From a checkpoint of a small transformer trained on Wikipedia: RMSNorm before each block, rotary positions.
MLP neurons of a small language model. Each row is named by its layer, matrix (gate and up: input weights; down: output weights) and neuron, and shows model dimensions 0-255. Each number is 500 + 50 x the weight over its row's rms, rounded and kept within 0 to 999. Numbers have three digits each. A neuron's up and down rows have the sign that makes its largest values positive.
After each neuron's rows, "fires before" lists the tokens most often just after its 100 highest values on Wikipedia text that the model never trained on.

L8.gate365:507512502527491501512473570372477565628527416430542531482458467498468439548508488456528497424411481505441504448539549486510475467515463518478529506418552439454438431506576473515400442600473514525425519469459583473542490526521543358439424474430515516489501462540548445506537467388594536509555402410523539522531429456456506435453561614431528438479534544461546485421497505478535540473527519493586481585451506545453553501485494502578514467452480485555525591515598482525537554608461559463501470462485507473453471524493471538440556461500453513533546531549511475497419469587535583555547488489439395494476595568471521465458489436513408574504607541464539525574476611458443571483481500478621492558527477500420525503477522541509519450565466485583530476577640534424476433670411523
L8.up365:466456453491378526530487458511570561479574494539545500485509492515422533476519513555499530542525484505476480509414456512500482483437483492429474453473493456575463517458549507525512513550519626514591406530537480527441586484496433547519567405454428519550434494528573568558528477536464516548429477479467502530429551536501435531477463517434495452568504483524482470427537484536534534521426461544455442485466504384534511431567519458473472491482553413587501476548457517505582476510521440551456484447486562502503454460522605556438435565543499525487524485412463590608537554530484606432439493469629516525515441485416461445455422504550473494478501505574497591610505496454533510513514494432491476565377556421486467479610419496585531477485533411502566519470527482544544507502549490
L8.down365:441444456541524493540530437574510504526508550508527491495458523545530470470627565586480501490448535507421448431544479464439483448511540507511444430475410369411488537475488534480428506468443456543538534612549538555517496488510497470493594451527479470532465554569567545483537474420519474532464506537503495530493454511473568433520481508449497467497520511523384482512556499456556533482432488480506485505473536432519516443516536531476548633505516508574532472502601550566464481468497392467485480501534462622476499563389480493534563616430565456475530447510374444567503554405523542598531548483551524558441557505422525459512467421545420495399455451492511622546478500542507513490450362440510509341476500454513446493529512453531466623496487499593501541494446517552419449628445538
fires before: "7", "0", "8", "9", "6", "4"

L8.gate1495:537467471535603496428500524456525501586470426470503566529523576566491587580493479476517546470576511463431605469569411451501542494375552488586470493431532500468433490520496536630515469570502433500473462456509417455505449521525454572485498549546546467487569397493531502524524436575535544610492559407543477544556483503496495567596530469439461593494528531524546500515491484454551476523465427440477494414373573515430465543503559506581515540466545462497497499509519546459535532529451504576523452604454467517497461534489510520467421543478531554548452503581573439494503518406468567523510428536488536585515574570574517552544537457443547485515582518419560444537495534464394437463532479556550503455432551569503481556504504430420445479564492531496556474520431497329521456488497546
L8.up1495:471519525526579490537442554495497537557484498410513558530539455553465476545521491570594564571476548388550517522504440535507478613546464474535440530535491432526470523511448544526488584499444501517484554547537380426535467532482450410475510492507524480516545584487477497556493550506480543517493417483442555459359538440618581523435470503443440515533596529477558564527474470389536464452532491536547563490408446470474422491378529484503476485479572471520500570453454502473599470488502465563558449478556531512447381506506436431464406530515570479427492432527452428536593534452549589583434579519367467506565436579470544610576491533475576406480529474388529529542522543552523477503531477519493502558418541508486532500484490524494491592506521507442538522454518431505479486520534565
L8.down1495:526435483431581517560510523488463532396550520511442450424531449569495530492507504499514434521534567531568544479506512419482585491558451449562417520549517546511523508472496499593474582487411452380507516610570516526515529500477516528412470466464520472533423481449433515528490555481499547504426490538481560504492533463445501508510427440489513554503511537574456463477417435542528408418517553456536318540414431463562450540585523465427537634453512500499547557514592490488580490483417549566546523428488487462401454542351539475546522505599504501422504555539456557514440568477504535475466499436487511417453495590437426518480555553498488546619430517456445484540514580577460418496514510562549505455582506489525544518581511493476502518456520518506491523559525652435435527455443437
fires before: "2", "0", "1", "3", "5", " and"

L9.gate257:535518525542515542553541583465459479605465585546523532516538521535555489564487504555484537488489503534407480578560487471405479483527515489468516520415455486501481344435456441425442486535446563556490517521479556437472470447562557421451516590448561435487469427551495515530556527438507551518526461530513501538466434537457451529329463493326467542515431463455481599434433408442513545530422499505508423538421460451437592492468569558516544505405481481461475597477523544536498557499488486539562457525549492479598405456479498475493508491417469512492570497471502525465496510440562446637425440552447530417564485595468562446591486428398546483480520487483480574441474447528440496475511525474652459487508510504516477527563547513536466531491515537548516476411503490501443552510466540
L9.up257:554471464443424495535506514536583575557458490542463386523582520470507525541549499390495547449479467476418540493418436512570524459520497522545500507528533513492551465495487546439530523479554524556514426494488456557543409519451516452427427450511469458517521482546545430526520447509540453477441509468477548493544515503409419449452503566531491428514489502497577531543516577527535448497501542602486554477616508450559418521487478486500490485569492532496530386420426392535567460520551433519394469607401540500395420498499455500447466488578489465527469588441472439478461497512479505517481446404534560572478430502488399470485483549548555529475511521527546507415532517435459498528535452540464471620527499478469437531435558439544551402528532465503515556480466553456587424532490432
L9.down257:521528463550492478505516474527435452581541473442546495445508559478533442472542513571518567531511550461511522506533563534472491487518387567553524468498574547486482513414493438513471469482595501476459521480547550504457373495522495507555582591465423548458546466468499501476477524463522541478467547341560397510536490587460469454455529454459488557440559602565465549553540439541569584518499602538414476486527503519540594554486478531600521516593526575458583594533509474530492468444412523564451400477438438549510474491457412557464586535525562545443555593551464475572508466498566539533530514398515567443517375510518489477558452420578570478463533490516498570507520602468515574475507513559492562551578543487577468517481572396490499542501444421577476507514487451516541459629420462
fires before: "1", "3", "6", "2", "7", "0"

L9.gate316:574476428426491508446505542487524417619516476469494459499527556477560541538460373586519582448465568441544532537459561439523446542437518542426428544454589495604579543471502478440520456515469478492469489518514543468621525571459463515594477542444536398473546418543550568423453479512516490472518451506448482490529560560456435495467565513534444539503511559602542478510556556478545475586456579460524463433472510515506511406557571471447554552429546396484501593508489536485455520501457576426474603481563448523502478617491491474476464516578512488502516570512468498355592616459501457558596539583386555533517420510493447545546443516457455588524523457496423433463561603527418473469462489521525387487558456556476533524499495498477492584401545372518539575535489563501532387486560498
L9.up316:533544489553429515472614472451406529502433510493511551470460511496530491515510502569471460554434500555493417463530501487524502563502573597506587546550536479541368561592573552491545477497588518556419451517492448617474505467523568493428520367460415463649435528535541464480428566553409545544493503524580561515516556541398464539457589524514535510529558515523470462517542513544546551535413552516474506494549405516498526473457524461531416453467518496454443467541583527579470387551416397496448414559536475459573548504517455537562404449543547468576552512537515474566530477531521537500601479570545498442493474506492498392584539574539531382457525472447548532501442496477609430534477496414455525449472424631495481509486508565445450438464534524498513468466449470489447464511532497
L9.down316:553434493502451552530433517355560441451475580490515538564570491544442522499540500544524362504442426569440488438537480473433492532549580538471525470480546484458501542447596503566439564465508512443524531459545422451490490420460559505514509624486601508552477517421492498540556495492497487485515540420554435444511496480496496542544533446594537463511477551521514541427459527538439453518492434555514452407559436562526486430525509514454477596536423571538528525474529494402579540471477560450442502580547532504573431537476511539468503505481522497470510501469573493534520556424436501477546466487598531526499533531539478496498481529493466488413539392588424441512515476483369560528437513449568483516514543425365441409481512571440524518545504462556463411455485452474511523523469489
fires before: "1", "2", "0", "8", "4", "9"

L8.gate920:597483532504583508549497450462465452562472474454477567469561539544576574600455532457446464553442496446492486507478557547531469511483473463560544566470537415463420539405482462533496519529421473495556500461539472459520489512560516467400429476565546510405454425483391551526492429447551483473507447548500413418417545571424586485531499527518509447544465554581484445602416497476499493551486508551478542509465556517454464510436559527479498570507579503428537546504634445457502492591600458526559571474476525486472405473478598457472479412573479433467502532558537434516574430455438540481538483507501558405480496429471573541520538562524489498505493529429469529517555536523456554558466544538536521495540439483571479422565487636562619380473564475486450492486540508466520456473414439
L8.up920:459524531462524604439587536474550528415575480467451478534467529560604516486518503486522511513483454469554515484455491452562488447429495510449497457449403516577436481480567547452417466477441527535489485508548469388512446455474409423507486505520533456449418528433511460554582464476453542456424528472450518468478489572485501479614505518483451477497431459488599440430499518529501577574602548486559476439582368467567453477499574514523559459479560531492483476496564542385583504531502474562550488566450451471498603475433462579584481469436492582555445478605567519515549534438527547453536532509550562464468511551574440571501503480481406516519538560521426566526536542495530567508402518478511463551433510487523486469596501535506555488526446469546424486472606607487447522481486488
L8.down920:492535445462500450519515510472503489532504520533457548567593472501484537546557555462504522412485535444418491504482493557512434572497509504516524501416549452476491477528421461586452530499510579411398540528543527568433475489551481474574491469427480390523519522472343435517519609440525534609505548515472543465487414505389553493580515439565375484448368430500467481486445502499488476556493545476466524560410540535435540469493505482470510510514528493444527617528524469561556482487557570524474521532430562414480469470421618522454482556454402518509463525475466535538551457488504499437503516506462480456513506485503452468512557545550578533519473534410454519363533530414547473443484580487479551357450499617554534352485474492557504549516499549464425502456491510384475481417612448
fires before: ",", " of", ".", " and", " in", ".\n\n"

L8.gate1678:520506556439508451548427540493585577465490508501523558521548601446488505522502466587536544512459469533599478439513395475601439503458440597505582495545493453498462560461577488547484527478497574518439403410509518504430459479498604421531433495473465523561432438396530563526579447519439552544453424549475525543540553550393503485569530577409419486439535453515540452354419453471467581542456530528405508555435502521592487510555456508470477460495544478495465509654491446398436560571463585492461463514470494374462532535493554456443446557493452413441499505475440537505540439529419396531524520418397467559468472532416565576492540498585514607543463479519424560545543484537497503463519487465520553479416482481460566412528505468492460520498592547600515532462556489458524480498505509
L8.up1678:485423446477536492450546511567524428443458479514523410487518546492515576479424601649505545464490524406532462477583605508495454559513479541413509544456482552455569515419476484578517437509424436500549490523565444592460439572447459569478456403517497503493451544395465517470495496464546561501494511422549437397503540479493494511416557480408432547501541540457551503508526507499457622552401542509432526406430522467467505504508534524501521591417549547501499500503521491469510494512557511537422529407416566517482457566441538473501447537483536477522570562457454475595528449506485537339584566452529405470537473517455462597528560576450572466421434447456584570456494484369424480535471512468561459499494568427477505552523521471565435538486573511496516589365551467540536511447573512
L8.down1678:433425453425479490457551568523596534496531425437449512430556515584452399451516575476571482534384535479510572517522564522527486450575465501484534452495555490502491522532512502428476466468550513536454568430481449418568502531561499439475474533506465489442484547542519451518461526482527496516542544554499446538501482426520486524475479556466516497568531514507562509589508492522508523511511465414441539429478487577554533489528487451537500457422456578548462623538502547481478458471474444472590394562491482428473450527400533549505393591450398525578460499472550486572547477543505477423511546501446533515576497480524481434517539390562418516448522512470493573459529457495561583482519552534535415516492558471513528468508593463603494534557536464450540491545444502491576528525408497
fires before: "9", "2", "7", "8"

L8.gate761:532508520451570510440565408507453538634449566466546537523509456419579526531379509466520472487377515442516532490572532530556499458513505536476507434541473509514433437570564524504494428575497551593469526480489547440550518442463501561421501494514556554467514466515473522550583521536496525474466486497541516519581546476578549514416491555438461453556557506462464474494521516508607502538453548466545551552532449439500379398386530479543495598408574537517473513504447545456522536495474517538560399597542515469513380568457567528496554494534589573543632532568546370548560467538544471414634568515498502478448502477524496505527533488501461433516485616486388549561499482485535536439510508502491491570467514523543527562513495495457366447481564574563485454525616394476499513495519480
L8.up761:500505524428548451553516575466462545481522624599505464516524499508547524425512409575558467533444546567437493533516534517501465557534396531491483545543478445504494493497531407500509554619537575657545374523553512581489566455461553491532476505465470474537501447508507410536588551552537524606555531495482563509474549543449554490518484545426459571586521534514493535404556487519494503457520476437496393547577479398512526413476489538412551454537564588596456459419461573560517496463499506489412439470592543563466525487484539542529475524505536491462459471531558496492536504478483499543644495537489536518474561425543488448506497348515526507533537537503425502491411549497570562480457444522469491470417560532452486500422551571545505566310537460528491565512539546527486484493583461
L8.down761:500506512521485497574559509440520520512519534543492433482489562567612521491420453562545484555434503562435534455514579583498437547527455548409472521416515480503496524530482522515523542457538664525456380557525429512497529509410521437612408521561598458471498545450477405467494518474466482546508499507523549451520454428462391451474485492474541497509455463466477535454484525429512527556456466460506495515468445483591507514440479496437492452456561576506489495495486437553547523529529570465421440501625583536497536432487497515549544486415473446446429435530547491547512470479492558482528547537481467482484457474487515534564495517419450516582557520543516499502428511517589519478509488467472442426445565566486387583452482443555453493368507561546649577433586557547530506466570452
fires before: "2", "1", "0"

L7.gate1355:473547494442487493368504462622476588583470502547465537465434409467546506529481415514505394446468458517498425442449541482440507604620477583472488526516449536491385487500544538566509508506491533470481437537562561585496520535545557534440502567457447579464459514454447508539439463502412566456526402533496573536503442503473472578387547439529546453449510532436463504479513493466640468542551531558565561444431563521468421555456512479500516582511465500540568461488459498610442484510487482464506491458457494519561474498587453441502486480522516446449562443486508474540497518435484505451449498570624445434548473520570519444458518544516554441537549483507578484577463617443456505548570469458509524427475544532537424558431437523445536569502425506491589547494516519570471477572448515
L7.up1355:459503434532553512531466535581509469416605474509542469494531473562473594469484505570443570537451514524514507535530393578520562552551499526497474523612523518411474536518463558539548532556524608546535452417592488582590512408486533566450448492465483474491559536450494387501498547509593464473593447481560414486404505551524512523491453453524430487590579468505469539444519485476600538557565549492512475590544448459475517451544478504543482426477488558421424483431499475611452534491518521461501482436587574488464453537437475625482622557444578492566501520519520415480433531469482536437522573493429592507539481502518520512471513454470456464572526581548647513471470436428514526519505508498474483498486638485609471575524524476540450443593530472411514493474494526441497487427542525
L7.down1355:498513500503578553511486505511507527541488512388441557480441495477563575510489546510570557476547457515534460436481515414506537573453529498525458490534481487494528552548612521453421555518389398553496409548487478568513549561509552444607609480527544487467473472512492575484475437431388515474455499531496502532529449505514446469439491462649486484504496483502574514435567502505639506491476483575504482454526505552504431573488576481381469604539460526494521493508518419461519588554521500466355547488571484456611476523514566499448510601472513486552478522620532530428513593472488474399434529513403516542604398507527509543512490421482587450480476499514498516528487393489565467510394532473481450492428534553563494471560471573527457544500512475526531498576524517511453518466451512
fires before: "|", " in", "-"

L9.gate99:525493518522442389598558630478507441537496422536462518476514436576411456461518427508398579392463561488572548557472486496500414555441523483491492474544424458522448502497586595540489457506525498590497380523493573464481519509470533540412530529474380545543537505415512463622431427535541503546446471492531503518486532479441545529501494494519435460469539529566570571502581552488478475557516528386453444481517464504433377431403476536470618529425563546502470496518557514471584503416482498496518485448443580550574452473464507501541433534525445471491513506507470503486493562495472551573556490554522568518496582505464438466537420507450470582430497435521530496527429455482563493508485511494481559463530559630439535536545528547519459574492465509577467471501478550441523630531406533
L9.up99:444448376467548431460476547475510472494491432584551484559495484528517578519516512482571507496469480497459556458510494423465490517502600567507433431539538601500471476505439408566529483491474453526543465507445507487562498465525448484563564489439584581467561532484491389605607543625503412400524483493428545453533513567360499505403519432568563461533413490477586543485588468478478442607564608561490527527483516600580435517571606520477538541458482506514487581466481483568481542547516465430519516475488524570477566531499513551530419458506477521490461534478441453426396564461500469505526531433544438446489490431512474496476590523523416398613448472564492521525455577457586490536596534595520562563527571492484497545519469452479512477548482540497456525591440478416614428533569447
L9.down99:505512530611524560456454555600514495547594492418494463459498427532501548487517458536504472521429474445423563436424487495457494468602493401476478446461533541509478504411502493635571501578479525566552588485516538513516470464501502518429555385547548536461583538464538502546501505411458587521451480502496437469469467526478430480476517408470475517570451472593454442509442486399625436498522529487475472364479563528491521537530463494473465540429428543511487512566488506505501453463484511521595477412527545498475474490481533424489485586516406535472529428435449493564561504506539492526507435444548445575500453476497535578470488463481511501568529559512462580568515522474442465516554572566529564474554517476597584444473508474528452488505465512448435475493408493415616495506405486
fires before: "1", " ", "8", "2", "3", "7"

L9.gate1201:489522492453527495411433459493460440462534419464453511447456546531399514539480483597453463533461496400548457607476581433537567500512502410463420450524488489534549483478467501534477515588375413473446509504491500453491520514543484524456420557533438528507564492496520552451432552592556516498482490455540405496511529450504481556440498541526462486517523515536530490481434556427512533579530483401528485381482442540516395529478502482460479557470553453433501594489535636536458583553441500527517545425505482461459545489599544535576538473455511517539556464525517549427534496464459603596414517573543471621509580608558509529543563575455564473483535404521511486569566557493461519482544547470516474565470418499435547562490570437471590524454473385500597481491498421439437440557525565
L9.up1201:527504568416477526476544523481441401526540538574541486495553555432471572509564460518605495487552535497492477456416476575447499564437557529525548675601567539517491575506405558499488525556449557578529499626422457425519525564498517434549482539504499415556529535422480454456443462439484556569433396467466495454500401521524488533439491557458458427527588547543399526492477417491427500495402475449489449555514512583475448475559540490508611472529506486544467483501585559504555540506512461570539485448491508557494454480443530483508435554543483505480527388484488500381523455600492502633467467527579473462497566503473577433546632493507534468485515448418512486469506513428494547444550489515506508507534498522533450508493504483539496500455527480525554439536461531594496456522402408
L9.down1201:504515534475452554573503537492473544474521464448575492449461530475495480489485524439469523536442590519595482463506550471648507460548544562503568559540543478536492462483390439440369476466459527434515375510577578502551491522431454517482522579501484540519521556517391529444556479479550514519563511449477510468425482563482481487541491358425587448520443407552515540462584480437436625388532525557557453444570515535559581526555587514451521503552420465491445604426497488467482451546455427476509439579549413628505488531482460577482477519500481525491490495536400488462478472542484453422623545408499458491528549512490482479399455439512512494465492385410450445463503496515593620577481502458419490458509458456471448448477465530520590508458513577519472534459484497474458474543518434
fires before: " ", "3", "5", "2", "6", "4"

L9.gate412:556594487579483495444552530438569613425527470438497516473565566495582524515505529524598443475528558576557525496550481517522523465526539478473518533463578467543397552520494516529491505507491542512600466433512544461548492581520389522426547464529593584418414516450562512443502523489506449481479491445483494541491437489478467561433466455437367521542557518475447491567515490487419493467486361476436498515546559496562462536442538542472441444553495530565512453433528478458467511585473547422489401396505497522527526443496503521429429425459493457532499558530543490464445473449459461489444474413427553501508528554537546459542511541537551550505441595490425524484457481487566437501512580438458574445507512470569545572564467502467506517449469436572529475457530499568569574530458574
L9.up412:450568411585587475492631449544538452532480539484468521494493533465485445512434512465532541532520520440523464437478435551517547487470435555568512470477420577558550464477512475454494536572487504486436540518496456391454543425465380448489641522535596471465506534538508590557551472385453585491478526479513515609564558513513608481561449527535515486544478549518535513483471434478514488485602458484536492453546575513495497584598552522420508619527459555528505539452494563463554562471571483555537499460490479535488637432552415499508479462394536424551496415519472457451529521442556487540457528470602433557478463468525580533540414491469484464460562476509461511519407509524459429440475459427481446448549514437540454503512439489486454535516494527490514504474549480479459486465446479
L9.down412:521454401528513447401447485528483474548529499461494502577549478484540520559493446616419576518526360425492504536446493531518473503387440504542460505510508584601525443486502445462610495567500448497503473474459475391495475414517451458463479543490603514502520421444403474499548446457479438447517449519451506557485506457455453529511575467540412493443488501455503527521583534499466463442546450536406639527557549509470481463469545424474546529491512511500392463411547475403487557474447504436522422545490478468482489449552438528494512516464499387530439572518540503496504540507442579494492521486463515527516568475611483519518527492510448597497600545508569492419431572549595608439381489545452534488418440665486539581626509482523547503388494468437580443563615487530558479524589527
fires before: "1", "2", "4", "5", " ", "9"

L8.gate341:435597469479466542466579511495538403453448426489520505521558424468536528535526520460581508437560494539540438539483551451554456517469489552488525550505508498421483466516561468480444553418494498484417437586465548572444468522530613502399464566540535407436478521534469573454539587582551504478495512534493491551529444533524568437515495453540448454469483533480513415442494530445540447510542466545475581450551481557489415458613430514454516541606522460459431578508542504483643561510461531578434575438463420417449505480477468435501535507531608565487540511518501508518526446501432554511485488480504536640514542543506501492520511589573474494455517529499551486557470570578541479456500533507575583533500481510453469491490536538432519434487521441507505600484543502424463573572429487
L8.up341:490421528459553598513451580502446455516426440510562499528574588509558542589426599582448551441591519539477479421531559506474481513434482514491476509525482465388502392485460468417454500438409504541529450522423550491507450509489523551483469599452520435414618552525497401457556630486468473574456421532536400518418455497501616438469512486464490477519575562477433489493492461603417370487460507442490477516473535471447546482520447467474407543585505625450521384494476546508472507535550560525553517409478462565478535472406467526577504462492519540589505522490441493486440466415565468449568526457498510481519502500583472507498539519505494443466511425435471475520515469470437509427493515495496480545480389424531414450526454516522465424476424426504508470549530534466423376479479486
L8.down341:417369526433510467552509464489568439485535560493469477477468543486518453452567499514513506511475548514455583552515494531496510567462521486450523490496511425529510481537518496508515576510539570447473549521563453525522551476504526500476404435489601496449468457490506449460437433454495505496563489563541552540487553504466452478662534387551541568434352477534503492364491524499450543485523509506572468559468459477533454508494587497494528430496473521459496545484419562504512578508569462498411509474472504449429459563427492490478488514408482567472522544584465503447538550534501530513527527492564528602445406525448456563511535526515460431563417467511519589527512530444558445556527454418512599400530543550443457534458513533380550414386547439565538506581530469519574537548499472
fires before: "2", "3", "1", "4"

L7.gate346:514474493563386473503421533480486476516430596483435502580521389554565448452461407497468479518532483547494510583508458558492548573540470534485494502555553468426507477467613489413516455516505478511524456516490464428499398605504499503547558540521424498534599492503512527508581542473401496418536583510552543535462510537496518410390580438477481499500462445500521517482380476496452550560525472432537391484518502454541483444447534438516519492597574446459480622409478575379526457459494473457569578487548604567572521501507494495455441533425412489533568462498519427485465463469490487491564473536504551534534505489438437469505484542465502582518499537421439562494432452528533446444520438516578391450515559535515332535461522501442435541455479556499533532429543544517557511484398447
L7.up346:479567515412480457548473493592583530542514460424583527520489520506553538533489503573415502451437494452461420464505532474488542517495555417470520579595538560490561488517547520599481569553608526576462490398515582544538453439518500538528530559486445504518533441495528486472419427519512502440503578425438478586532426360530446505554434519424446596512568566532468411511395542475482510507420492515561561406456504513525534422374470450496591510543470527469536429494520487494449531475482424554449555524474412538574464538525546547491494459466510537562513540561518527547534444522517496469434518409493554554524453533493459562481611437525548560500524456570471537557522552462489495495424516513500449579565437492463548492485538579434435448476594448529541604498404530475543579565408474
L7.down346:478452526565573544589448553398491492508480555580530522479499463485473503464486435600489465538590491528440459431554538575548544426570432515563542571451535458519509550468524409578481466491459521396437539507426522456495412480440502600397546478382508436506476524485464463468505573553548457372508585487526475444509418536487528389564495461545482502540515512570420482509491494382441556490548465450520545413507443458466529559485510479440478516536458535413594525529521524524507400519426548435572554544409550531564511546510614571530458533480543510507427546534523522442451425463464483478479475438480505573509471548480497529489408489587511568414521469422518505454514434554556584513464504556500448542490505537461486476562533486474480542497524490487461544463581458431578480550560558
fires before: " ", "3", "0"

L9.gate1179:590528508502485543484554448468516569506494445498510394606500495452562555514440575420566392457564543467449534538497488600473410554556599516453405558498578530470472420549577479495399479491480516487494471492565553491562475505576503534510470420529535537496581518556522513478492474494608492530561505555485422603488447505512408488525521510446415531523512509496520512491501469546482509558478614452503503506436463517515617521528528536519480546481485548533498538512522455524493495535388538514516472513471481405465513422545585458493477585524536490476575475502507401556423495476452412519502607445541438528437582528428444523558496421491516370549514535506511550455473529489540406408514481547461495519451586494448541537478544522490492499384579517538478584503457485470474437494571552
L9.up1179:475497397534515573488526596469548519531522516520487540481490530569560517456416426532530478489577533510473449544505443562455459411446420505538476491435581424544595589559509468533444566537471444492421415424584484447624500534570478467537477443521489398463421516486526469482547560556473549497428493541512605477426493427557493556433554481500494439486509578561539495488538501467468529514540474531514494460455519472592547443475496452516485454595528612415471449533510529559495566521514564481470467449401609406512512501570579496478415527397477476476431541516517464465442539545535455467545533499518431514598544477437444434399505586515566461468550505528532524486480563607592480482505451522478472537479580560496490494462504461480441460523594559451627513537531420580551455548526493
L9.down1179:450498405441515487617488510508497478532574629538410485453467415551571464451493550502450478509524516629490542603468520559547499473466474487464536519512548532555490521520535488508467459499562431610462556527591464544543570478496494456393503479523442490380491536599539406591478475486475466533519568473481458506652516449510522528544458475502524492478471535462560461536483497430509486460532462567459397441503448522554461496447589538451542528593509572504386521498506481529509505468535394599484525528544595529505458522496510532549539570457563496499551480548468524487456532472414462455564456474510517500528561554581540454510604470525422582562623539596451524416551499594491484513513529427568467527426536532531510549540510451535438493501528479519534605546441482498524548613494558
fires before: "-"

L7.gate413:471420568459444520521503519484574474546499609376476550472510531434489617554481513473430525484518517458442443454523455548518463481508518441500563490526461541451502494403582554498429459622417473555453418570458564469534437522592454443486529470493395493500592475446595547523501463495523499510499511413467458567636485479472419403465438436493458385491602498497527528458489548565476485469553457466480514493505519436460479484486544593525599427482485516484479458489483528472581485558495536544540521533451428490440448528537470456483518576525483517462487525555575486532502541505441572537527475514518504522555518509437466499512502505550597461574480398505515434563427480488423498407490499507463418573547574521549449536484553422465454473532551480556567481519546509559619524548456530
L7.up413:495490488403431607532457566563525426442480634331447530529413531537463582438484415485469486488442447494471451461408466520437547502550618492434481560499526521413543509454625573483451503499505512583496440540510571467503446515478461516493506511475517498484613493455600548490405506513445486456503479490388541571474498494449502446490501422517486466470476437455544407518471514525439638440528523433496551457523415460527547386449553505541512498489514490480502390513423529400543456589456500516488508434496500509500437476545492499395511545546434553524561529476552526576596491485443488476451488446516460590620475510525409431529550574593567436540590512452465522492503512495490472505531548515405492443484467542547535424485529418466514598394538464584512519459477510388607536489458542
L7.down413:482476583504494588625409584565542473557461573425493454519392441531512554425380439564544529461495526480507506555426515488509543500502552600487510519555531498495506526508558505562469523500514507588441535534450507480455559503553507530498487570403500501466450409512510511465465410623491494459503516463453453513459486526480534442511497457441422472494539555549538402458465520473414526495572542501618569458490498485491499449445523486606449534490479492477424472470498486405535565553524485510491552514507491486515601562545485557451497498492463527395559632475476529514531482583462480439583597479490570604539582517554466481426447537434529488473533474477503473444427495500424506528590476534439463454509496561461532409465474543520373612482527491515511513535569550498498558434520537
fires before: " –", "is", " disc", " d", " or"

L9.gate1431:552510472518452399475551459441484528557539467598444458462478542530540489563487471479489452504446620499533619503485533586502428489520478491489543460546468420495516494464569588531435594577418471498482403454515554497554499484502497547460465557491516583492551465463502505565526432509545592389544509576478556491504407563533524547570521499470526439418496494434470575470473420496455513587441542482573416507505546532510466500485477529423549486458454526550609555511523563416528560560534515532425487499459457534534555575486618469514445464529500548570497540571624450450509493528527540392543479508498514508534469536476479530523643475481470468510512562516418430515521465502434441448536388589460557516528454447473472529530513445430520432560543571544405591434620486489534459533591447
L9.up1431:378495424512497496472428420526429421423520543543457374488477534516441523514570474467585507448603541450474495525490579561466500523549389462570405471505450557488530509421533500436500539482503496572571444615459447498464516526383554529477602464536495407516503601454503466526439494522533552489414519489494501519461501395564507512589481492515540540509519516498526588491528562477495525463612543535570578559478475464452538519606559386516529509467435552531529443444535393511468494560467521635461470437474505453423495415443487516569519514474580524522422462526506442459427531484555478474462484502498496430518455455485454538590507442492494460557529504578541564420455444513462578504561425499489526425432477579517457590453401473415505545646465520446546577505504423420554528472499525
L9.down1431:571479499549345510532512502561379525514421538489572455418491496593420506549489527478479455545519501518533473568539425501509452530474459538454520468463477554539455542566497532454518496458532433471492611451540445581533551513519519439513530485479468459500471538536437456488520520499442472597557494471472621586404445546482483602428434480491505494493481515471522509481423493470454536555491470520448556508487441569511529514456474554503566452526521584557475483514571540544557503505465501444437539579545536506552509542365490511528506471520522485468533471497548472528529510482518464435582481631432449579489417564614583438496582394477520567463504490556534499437487545582483480526471509601410496457495541521562499447501590477518505463463463594510502538431536456531460552543566524
fires before: "2", "-"

L7.gate1714:545543539477568522454489538467511514525545611362482444506494510505567477612458571459487517469438545415473466521384540505433441455448550542451533520523513561452480538485452460479488479546584522506542528442562509497490584530469431394553521501514538467499488406517522630548466438522568591553489522513468494429543465531469512492551508503507500477545533541486480415489489459506490579535532451499484454451556538542528511534524505509533589575511504477529414539484453420506555496542520526435541559567451497549505483409638453591448522591605478443526449473562428485504434568496572537508452427457438502489558437526582462567609584486459453467449503474526495465587459574515502518558461544476538495578457456606619492491498526508530534443513499516520440486436495493584507553496482458
L7.up1714:487547450450588547434505580569515460498509506404495462525507546500462453402448519382620467498498554519521546429388567577436531493498435509401521501557489456548527505556544491535484494481575588541448520572538487487559455512410462437515487552490557476526505386524451506503519436455520504507440486484499534435498453515482520471476462532543523503506480422482509556507507485533495547563568475545538465466529434492459518585508564573506494543506491551531533480496500452591485522498466439433490421541531473509365462438542527497504514583525493630451433498442500473488436541444503426577502388559525540468457577466530564527474485472415422546460529521509550523520636573544506427511458481559599535582575512559390479505535547581529564546427506480523524444401456537509510488439524481
L7.down1714:525484389472516488505536432503442528606520600390443491442542547469409535490449509474530557570431473539451591475448529391436587482450484431423499506451426493530529448465533500449570462469466583565525507566482453483480459470539551551517566527440516557506509533447425479562514471501557470516442508497511481510480548481449488543426548490525481576496480552475483472468424499520461412597563462438484480571565497464481534579390552469516392551557512537440442439590574501451482557409479442471492487468491572428477485403530514530554526651435511475445539532455549468484474519518413482482442486546517536498580420500502512463456538477489552520525525492511539432435458510453406519495479539557422428510560604431438480561489433547426544535455540458459492425470473575561484429427537520
fires before: " ", ",", " in", " by"